config.toml
n_layer = 12
d_model = 256
norm_eps = 1e-06
init = "uniform"
init_std_qkv = 0.028
optimizer = "muon_variant"
lr_mult_down = 1.5
doc_mask = true
train_tokens = 856900000
MLP neurons of a small language model. Each row is named by its layer, matrix (gate and up: input weights) and neuron, and shows model dimensions 160-223. Each number is 128 + 32 x the weight over its row's rms, rounded and kept within 0 to 255. A neuron's up and down rows have the sign that makes its largest values positive.
A block is one neuron, or neurons of one layer that tend to fire together. After each block is what it responds to, as a language model described it from the Wikipedia text at the highest values.

L6.gate96 [122 176 110 146 116 132  73 159 102 153 173 127 105 123  99  79  42  55 130 154  67 140 163  80 144 122  92 227 149  88 131 154 132 152 128 157 141 149 110 129 165 176 104 138 140  95 106 177  80 171 143 151 111 112 122 167 120 133 168 123 120 176  95  62]
L6.up96 [193 173 137 131 108  84  96 131  98 146 107  97 139  84 105 118 108 102 117 125 105 147 116  91 143 176 173 163  69 161  75 108 141 101 118 121 120 145  96 206 141 146 134 125 152 141 132 190 111 173 106 122 142 116  93  95 121 110 183 147  95 113 120 172]
L6.gate258 [131 178  90 144 153 129 164 118 105 142 149 127 198 107  97 109 143 118  78 157  97 141 108 106 160 126 133 173  98 143 130 132 181 107 114 184 106 160 160 128 100 126 147 180 117 163 128 137  77  95 142 139 217 125  48 109 124  77 156 102  76 114 123  87]
L6.up258 [138 127  77 164  91 143 166 190  85 170  81 119 114 193 126  75  83 172 132 155 138 147 122 118 119 127 166 167 111 111 130  46 115 158 103 198 185 161  82 100 150 163 121 140  85 163  53 122 128 126 169 168 129 157 145 125 126 132 124  77 124 141 139  89]
L6.gate352 [120  72  82 162 117  91 128 169 115 147 189 165 141 124 132 144  98 125 113 187 151 119  75 126 129 127 157 159 124  78 155  87  98 112 110 129 143 187 149 103 103 164 152 176 109 117  99 111  87 136 200 154 123  42 114 140 122 167  95 165 157 136  88  38]
L6.up352 [192 116  76  65 143 110 158  62 117 104  95 116 171 204  81 148 139 156 125 181 130 140  68 156  83  69 161 201 141 139 136 114 139 105 117  74  90 132  97 122 137 112 144 156 168 151 221  67 163 124 114 141 144  96 156 124 112 158 104  91 134 129 141 116]
L6.gate471 [162 193 114 137  65  89 129 126 124 177 137  96 125 133 146  98  96 137 129 161 113 132 145 105 104  85 101 210 108  57 121  89 142 112  81 113 130 124 151 115 149 199 112 133 173 131 191 180  82 140 158  73 175  85 130 105 137  78 136 110 143 184 131  92]
L6.up471 [ 97 142 150  65 145 106 101 192  43 174 155 128 148 142  92  97 102 121 135 108 156 134 154 120 142  72 121 188 192  76 166 140 137 121 163 158 145 149 182 143  93 137  77 124 183  97 117 144 157 181 129 188 143 115 139 100 108 101 126  77 122 140  59 158]
Mid-word fragments, German endings

L3.gate174 [121 132 111  60 158  93 116 150 162 160 136 110 118 132 184 203 104 197 126 157 118  69  78 126 125 164 162 129 108 120 146 132 152 155 167  83 226 114 119 153 144  60 164 125  94 161 172  99 163 189 156  75  90  86 129 166 111 171 157 138 109 126 152 166]
L3.up174 [141 155 131 113 145  81  81  76 153 115  99  94 120 149 101 165 142 184 136 111  95 125 129 122 161  70 117  96 126 124  79 138 146 119 137 123 119 133  92 118 115  96 161  93 139 118 141  87 169 168 165 126 152 110 100  88  94 126 143 149 140 174 129 100]
L3.gate274 [133 138  75 202  92  67 113  80 167 151 152 155 149 138 160  85 110 192 167 132 129 149 158 150 184  36 180 115 212 154 122 129 181 125 136 134 114 141 134 124  92  68 118 108 139 131 197 151 137 124 112  92  81 126 100 112  88  97 132 115 148 150 115 192]
L3.up274 [133  70 104 113 112 130  48 174 147 147 146 135 119 114 143 156 173 151 140 151 113 126 102  99 145 121 125 143 198 120 156 146 116 141  68 147 134  94 124 144 164 157 120  75 119 125 159 149 161  88 139 153 117 157 141 110 113 119 125 168 112  92 129 136]
Wiki layout markup

L6.gate446 [117 132 125 168 142  97 155 148  76 147 102 140 124 146 187 112 171 115 125 153 162 169  92 111 149 178  84 148 100 101 119 100 105 180 162 127 126 126 121 129 177 137 160 128 120 116 117 139 118 112 124  98 120 126 191 170 145 101 118 130 149 123 141 170]
L6.up446 [133 221 146 148 133 111 161 105 175 146 146  88 136 138 162 130 111  74 111 121 152 157 152 183 107 133 103 165 103 129 191 155 115 136 136 139 136 143 202 132 144 195  76 107  99 149  99 124 118 159 168  60 125 155 131 108 136  81 119 163 123 120 165 153]
L6.gate460 [ 69 139 124 118  64 121 145  87  99 159  91 122 166 189 122 114  78 144  93 131 143 158  54 157 125 115  71 119 101 157 152 137 157 139 156 114  85  87 131 105 139 104 136  84  74 101  87 165 144 120 155 154 105 213 159 116 138 159 153 127 157 137 151 134]
L6.up460 [105 145 146 201 148 130 133  93  90 140  80  84 101 122 138 118  94  77 113 124 161 135  90 142 112  95 144 119 148 193 121 124  76  97  90  73 134 131 159  79 168 142 111  88 118 146  78 139 111 134 111 137 163 107 137 171 158 136  78 158 122 148 151 156]
L6.gate476 [140 135 146 123 134 139 135  79 158 161 124 109 130 123 157 190 103  57  84 156  65 157 117 155 195 137  94 140 121 196 185 102 143  70 145 142 126  87 159 182 135 221 163 100 137 121 121 151 105 107 157  95 116 124 171 139  90  66 125 163 110  95  75 137]
L6.up476 [116 121 195  75 129 132 157 124 101 137 168 136 120 149 172 143 185 130 139 116 164 141 126 167  84 142 116 141  99 115 197 127  84 190 189 130 112 100 151 163 134 128 131 184 145  70 101 158 144 128 179 106 143 136 144  62 127  90 102 122 172 121 118 120]
L6.gate657 [ 50  83 133 147 110 131 167 139 136 151 148  81 135 141 135  98  88  79 113 149 128 167  85 122 146 164  68 130 117 178 154 157  81 132 108 103 119 167 153 148 158  73 151 160 104 115 146 111 126  99 182  37 140  94 193 159 122 132 121 132 111 154  99 130]
L6.up657 [ 65 100  54 142 145 102  79 150 113 156 179 132  96 167 159 158 139  51 145 135 115  92 101 121 118 133 164 147 126 109 132 145 158  97 105 156 136  84 137  68 177 102 143  58 112 128 154 104 102 187 102 117 183 123 117 108 160  57 119 189 177 119  91 193]
Descriptor before a subject's identity

L9.gate152 [ 81 101  85 170 124 161 142 126 120 136 123 116 142 151  62 153 158  60 132 150 174 116 138 108 133 114  82 194 116 146 149  50 120 127 189  98  83 106 182 136 188 141 181 142  74 165 173 114 131 119 143 155 124 117 102 106 110 105  99 145  93  66 154 170]
L9.up152 [ 81 140  78 137 113 120 144  93  87 146 130  65 102 144 118 149  56 118 162  86 139 174 137  69 124 115 109 117 131 100  78 113 134 119 150 105 109 154  91  67  84 203  91 133 202  59 146  87  84 163 202 161 165 110 145 102 138 123 127  84 122 164 150  70]
L9.gate243 [ 90 130 180 140  91  67 138 144 130 130 133 103 136  78 172 116 154 127  89 112 131 153  71  95 128 104  47 113 109 130 158 126 108  96  82 124 149 165 119 163 250 115 134 127 132 183 125  91 134  89 147 130 171 141 124  86 164 169 173  86  86 132 147 106]
L9.up243 [143  81 158 125 105 157 131 113 172 172 116 146 121 104 167  96 119 147 121  87 113 110  88  90 149 104  85 136  75 155 122 153  56 108 146 100 107 149  79 116 145 119 137 148  85 104 105 118 152 171 124 127 107 132  66 160 117 108 194 104 106 182 148  94]
L9.gate271 [ 33 164 109 100 101  98 112  70 164 168  84 132 144 115 106 102 187 109 167  93 156 123  85 129  89 110 144 141 127 183 211 126 140 132  91 143 159 138 137 192 123 145 114 152 107  86 127 147 101 121 103 172 140 115 149 173 129 123 140  99  96  98 128 120]
L9.up271 [144 127  87 167  81 114 155 124 131 157 110 154 154 109 126  87 115 171  52 164 136 164 157 130 127 143 197 136 166  99 103  72 115 153 129  90 121 167 114 100 105 139 146 116 100 118  58  88 108 138  90 119 169 124 125 165 123 181 184  55  96 118 133 168]
L9.gate291 [177  99 100 139 151 144 125  83 150 163 143 120 103  65 202 117 176 126 166 140 136 140 165  38 128 110 135 127  93 155 150 116 116 105  96 135  87 147 101 170 120 109 176 140 129 135 109  90  84 169 100 135  89 110  83 152 134 171 151 106  99 129 118 107]
L9.up291 [ 32 118 129 173 124 123 102  58 132 158 160  97 135 102 140  97 163  77  98 180  91  75 148 118 168 105 134  86 128 139 148 128  75  74  94  80  72 175  90 142 190 129 143 123 126 152 122 134 102 135 132  57 161 126  85 114 117 128 111 156 149 115 144 122]
L9.gate357 [122 159 136 140  75 204 126 151 139 205 105 151 105 102 187 142 182 125 138 138 118 104 143 114  74 132 144  82 143 140 159 119 124  68 142 101 143 124  93 177 112  94 183 205 149 171 134 132 111 153 118 154 163 204 153 100 131 143 163 111  99 129 102 152]
L9.up357 [132 136 180 116 119 108 120  67 112 134 137 122 142 131 101  92 211 150  73 141 154  79  96 168 165 128 160 171  81 147 137  86 175  95 109 190  94 119 162  75  93 130 105  51  90 112  77 144 126 151  86 130 106 141 113 205 113 116 220 108 205 133 154 103]
L9.gate514 [155 128 134  96 181  98 149 102 135 156 140 128 129 138 132 154  81 121  76 127 132 156 150 156 123 131 167 187  78 116 114 106 170 113 142 103  77 157 172 136 159 142 130 184 152 143  76 115  74 159 112 101 177 156  82  87 173 118 126 136 132 134 147 106]
L9.up514 [137  47 126 108 118  91 105  68 126 181 113 125 146 116 104 144  96 139 143 159 153 103 151  77  77 127 158  97 174 110 159 146 124  57 119  97 161 173  60 166 137 128 137 130 126 184 146 150 130 124 123 106 156 131 103 122 120 170 138 168 185  92 139 139]
L9.gate663 [ 66 155 114 107 164 103 128  84  92 165 141 119 187 129 139 135 157 131  92 141  95 123 114 137 181 123 121 151 131 158 137 145 148  40 177 125  86 133  94 126 125 153  43  90 100 187 102 139 104 125 160 152 148 122 145 169 137 164 147 112 146 159 180 147]
L9.up663 [142  73  83 137  84 162 144 181 103 145 122 133 117  73 200  71 147 120 145 135 107 193  62  78 149 160 137 156 149 127 123 151  93 139 138 110  84  98 117 138 157 123 146 134  70 160 153 108 170 112 152 135 165 166 162 132 145 130 110 130 106 141 165 151]
L9.gate688 [123 140 129 177 149 159 125 110  98 140 133 126 132 167 193  87 110 198 118 171  68 124 150 113 152 130 131 167 126 122 183  95 145 124 117 138 167 145 122 124 136 119 113 124 145 132 157 156  69  87 124  85 194 139 140 144 102 123 114  65 164 152 133  74]
L9.up688 [144 157 116 118 113 106  83 179 112 122  92 130  93 108  98 158 103 113 129 176 124 108 112 119 201 133 153 132 117 111  66 149 113 127 129 138 117  86 123 121 153 136 125 188 160 115 135 116 148 102  96 138 186  87 142  58 171 106 137 154 114 126 129 120]
Indefinite articles before descriptions

L9.gate7 [136 133 128 171 123 153  93 117 172 142 128 174 194 125 111 193 145 157  88 101 147 103 158  74 147 147 132  89 134  94  94 144 131 102 119 138 103 120  95 157 167 161 132 174 195 144 141 130 128  87 126 135 163 160 141 101 119 114  77 144 128  74 128 126]
L9.up7 [121 112 113 159 121 142 191 100 112 129 196  69 137 107  55 146 139 130 130 125  77 126 174 117 112 113 143 128 147 131  57 137 112 113 113 150 111 133 177 167 106 183 165 135 167  97 123 170 130 126 162 160  67 143 162 135  69 130 160 140 107  77 144 136]
L9.gate134 [102 160 101 175 137 140 135 111 143 158 107 128 153 120 103 192 126 133 130 131 151 103  94  99 165 180  96 129 141 146 117 141 160 115 129  47 151 155 123 124 116 101 125 134 164 188 129  85 103 138 190 121  98 129 129 126 119 145 122  56 129 101 138 202]
L9.up134 [172 115 140 167 143 200 106 166 184 179 143  90 202 155 125  94  69 180 113 107 145  89 110  51 136 146 100 123 177 106 162 169 157 145 126 118  65 116 104 183 155 158 131 119 162 163  69 107 174 112 151 148  72 140 176  72 115 128 138 131 148 139  87 125]
L9.gate340 [ 80 167  68 139 182 132 191 128 155  86  97 111 130 131 145  91 122 122 161  70 141  79 153  81 164 113  70 137 144 140  90 152 120 147 118 102 138 148 112 120 177  61 120 151 110 200 132 127 131 142 130 149 121 137 123 126 142 147 124  97 105 115 151 146]
L9.up340 [146 102 116  76 107 123 166 112 113 148 170 115 156 134 147 213 132 123 188  95 109 132 164 121 145 181  88 107 163 130 147 113 137 128 163 112 112  83  72 102  85 138 101  77 139 181 142 150 121 114  94 140  86 115 154 146 177 126 199  96 208 170 168 116]
L9.gate373 [122  99 124 140 163  82 102 123 116 166 136 164 159  71 136 204  65 124 103 161 155 104 145 137  97 142  77  78 111 165 102 118 173 109 113 137 111 117 132 114 114 184  97 149 134 114 130 151 176 171  99 197  89 174 140 104 116 127 145 138 156 105 123 107]
L9.up373 [140 165 156  65 163 169 105 159 126 114 125 102 154 114 147 142 146 178 160 110 135 141 131 128 163 153 149 139  72 124 162 132 150  65 101  98 129 124 134 175 144  93  93 141  97 107 150 137 159 101 123 169 127 141 104 112 102 171 179  88 150 113 107 102]
L9.gate400 [ 81 166 127 104  86 136 112 188 117 131  68 156 104 112  75 130 108 109 137 152  84 144 106  79 167 107 116 167 177 162 147 155 190 107 112 158 113 154 147 130 147 134  50 131 180 161 127 112 102 126 121 160 139  95 143 133 157 140 105 137 148 145 119  87]
L9.up400 [105 123  92 104 122 123 143 127  94 169 147 138 115 107  91 131  69 155  77  99 117  98  97 111 104 122 115 196 157 166  71 138 175 139 185 133 187 144 169 149 135 141 110 177  95 119 102 102  92 142 141 129 197 107 117  78 145 119  82 186 157 111 123 136]
L9.gate586 [132 123  71 119 171  83 151  87 110 161  66 119 134  95 102 106 109 110 146  93 108 112  86 172 178  74 117 133 116 150 183 162  74 145 153 177 117 139 143 117 153 133 113 153  99 171 166 150  97 150 149 155 142 146 105 118 144 145 115  68 139 133 105 121]
L9.up586 [159 135 115 110 120 108 122 118 135 153  67 135 103 109 101 119 138 121 126 182  88  93 161 116 136  76 120 113 166 160 170 140  77 148 121 130 152 121  93 151 185 124 128 183 166 143 173 136 105 162 105 180 146 141 115 172 142 113 128 187 141 136  91 112]
L9.gate643 [135  72 161 138  64 153 123 129 120 188 136 140 105 112 112 142 168 106 116 124 101  77 161 118 134  81  73 147 136 138 120 161 150 116 161 121 109 114 146 133  89 132 122 208 117 126 133 117 162 157 143 146 147 150 168 186  95 141 128  99 183 119 148 189]
L9.up643 [122  77 165 128 133 135 147  62 127 136  63  92 196  98 132 139 116  85 129  79 152  72  76  94  77 154 144 121 164  99 119 101 113 135 134 140 137  91 148 143  75 210 173 161 165 137 183 154 168 178 184 124 182 153 108 106 107  99 131 123 157 106 122 141]
L9.gate676 [140  63 113 170 131 163 119  83 151 143 100 100  62 155  58 132 104 138 153  90 138  97 139 176 128  98  88 124 140  66 112  60 131 122 183 124 136 124 175 180  95  55 108 147 137 149  97 113 107 134 144 155  96 132  70 150 178 143 171 131 152 115 119 130]
L9.up676 [130 153 165  94 107 116  78 139 158 128 108 150 166 161 125 136 149 135 101 142  98 103  80  58 136 115 106 133 146  75 127 121 199  91 200 127 112 177  40 131  87 121  99 137 129 109 157 116  85 215 128 148  99  94 125  94  68 132  78 118 151  54  96 113]
Mid-name subword fragments

L9.gate146 [ 90 109  89 114 162 197 143 109 136 161  83 135 135 128 142 118  71 178 149 127 141  65 172 135  97 155 111 133 108 144 188 111 167 123 131 102  81 159 143 131 166  63 111 166  88 158 104  63  88 158 174 171 139 144 131 131 170 157 153 105 134 138 120 128]
L9.up146 [146  87  95  94 135 109 157  64 140 121  94  97 155 126 165 119 150 163 127 150 128  22 147  96  98 135 104  82 123  87  92  92 126 164  99  84  98 163 179 114 110 108 150  57 160 147 112 139  81 107  94 159 105 160  95 135 173  94 131  97  97 141  50 109]
L9.gate233 [ 58 136 107  82 132 119 146 102  94 169 144 182  80 118 154 133  92 161 162  97 125 136 123 159 154 144  86 124 103 108 123 165  86 134 112  93 108 140 139 178  81 136 125 119 158  86 124 148 154 159 167 155 125 183 112 139 118 122 149 135  41 151 179 114]
L9.up233 [102  92 150 105 167 154  64 167 125 168  89 123 118 120 204 150 135 107 123 105 102 143  80 154 144 105 156 131 118  99 123 114 117 142 102 114  83 152 153  99 136 157 180 120 117 162 158 116 150 200 128 134  67 124  80 146  94 159 189  88  99 142 110 146]
L9.gate265 [119 105  96  99 134  86 129 124 109 140  63 167 126 196 128 104 135 137 188 182 148 174  62 127 158 139 160 110 172  89 158 128 100 192 138 142 167 176 109 212  84  86 121 162  62 116  56  81 118 157 132 207 128 141 107  71 115 132 103 109 114 118 105 111]
L9.up265 [154 112 115 112 162 119 120 128 144 169 136 118 146 151 117 136 209  86  97  87  96 143 145  96 159  85 183 178  95  61 157 117  82 103 125 154 154 120 159 174 103 204 125 125 131 126  82 122 115 139 163 117 135 137 150 113  73 124 111 174 106 163 140 141]
L9.gate324 [171 124 132 129  71 140 149 104 119 128 112 153 155 179 101 149  96 105 146 153  81 114 118 127  85  90 173 152 156 117 122 105 159 146 125 198 139 179 145 145 128 108  92 135 115 127 205 126  80 176 168 140 174 122  79 124 179 113 136  68 130 150 126 131]
L9.up324 [129 128 166 129  53  86 172 124 188 126  89 100 149 162 178 132 138 115 106  93  60 116 181 107  99  25 166 123 114 129 157 139  82 133 165  84  75 125 147 104 195 129 137 164 166 110 121 136 149 140 163  95 140  44  31 146 191 124 124 144 161  92  84 123]
L9.gate328 [138  99 160 119 134  87 183  65 147 139 124 173 157 117 138 170 108 140 132 100  86 130  89 154  79 168 124 154  93 142 143 117  90 111 131 125  66 164 180  75  99 133 119 126 159  93 178  86 122 105 144  94 119 118 119  97 150 112 156 170  91 114  93 148]
L9.up328 [ 79 116 155  70 132 172 142 137  97 171  94 107  99 194 124 116 119 186 173 116 130 105 158  78 115 127 139 105 107 200 147 103  72  86 129  85 134 162 140 142 115 106 129 153 129 105 111 125 140 154 132 106  84 122  79 172 151 148  56 140  53 139  86  89]
L9.gate374 [116  77 136 105 121 137  88  97 159 123 139 110 129 139 117 100  82 167 131 120 135 173 129 144 100 168 108 194 144 133  99  94 135 130 154 171  72 159 124 105 160  48 181 102 139 146 176 147 117 211 120 137  91 154 104 131 103  80 146  74 100 135 157 127]
L9.up374 [164 115 159 170 128 156 111  76 149  99 176 157  85  96 136 146 110 128 116  71  93 112 124 124  81  90  78 156 152 153 166  39  87 125 110 146 142 174  92 160 120 169 110 127 121  92 169 117 161 164 135 130  79 158 144  76 152 102 172  82 119 135 140  92]
L9.gate480 [ 94 155 122 131 142 131 154 107 111 124 175 155 118 142 152 168  98 196  98  88 127 121 129  73 115  96  94 198 140 162 154  83 118 126 127 143  81 143 117 175  81 115 112 111 143 153 102 117 129 125 123 130  88 141 184 164 133 169  83 151 140 155 162  77]
L9.up480 [148 130 120 125 167 103  90  82 170 131 143 103  64 159 135 133 109 163 143 198  33 106 187 172 186  92  96 106 106  93 154 125 139 128 143 147 120 186  97 105 170 115 150 112 111 164 141  49 134  72 118  60 110 121 111 156 116 156 103 104 128 193 148 112]
L9.gate601 [122 121 183 128 143 122 208  80 129 125  68 147  60 178 107 111 151 149  90 125 174 104 157 116 152 138  74 161 132  79  92 149  91  85 131 172 139 204 131 132 133 129 160 134 139 162 141 107  72 126 100 146 102 110  92 121  92 149  85 160 182 152 128 127]
L9.up601 [230 140 123 194 136 154 101 119 130  66 136 125 120  85  86 138  78  91 111 114 110 111 188 134 138 110 146 143 111 149 116 139  87 121 107  94 106 169 170  97  94 108 172 108 133 175 112 101  81 212 114 152  91  65  95 148 122 127 126 201 153  89  99  39]
Separators before numeric values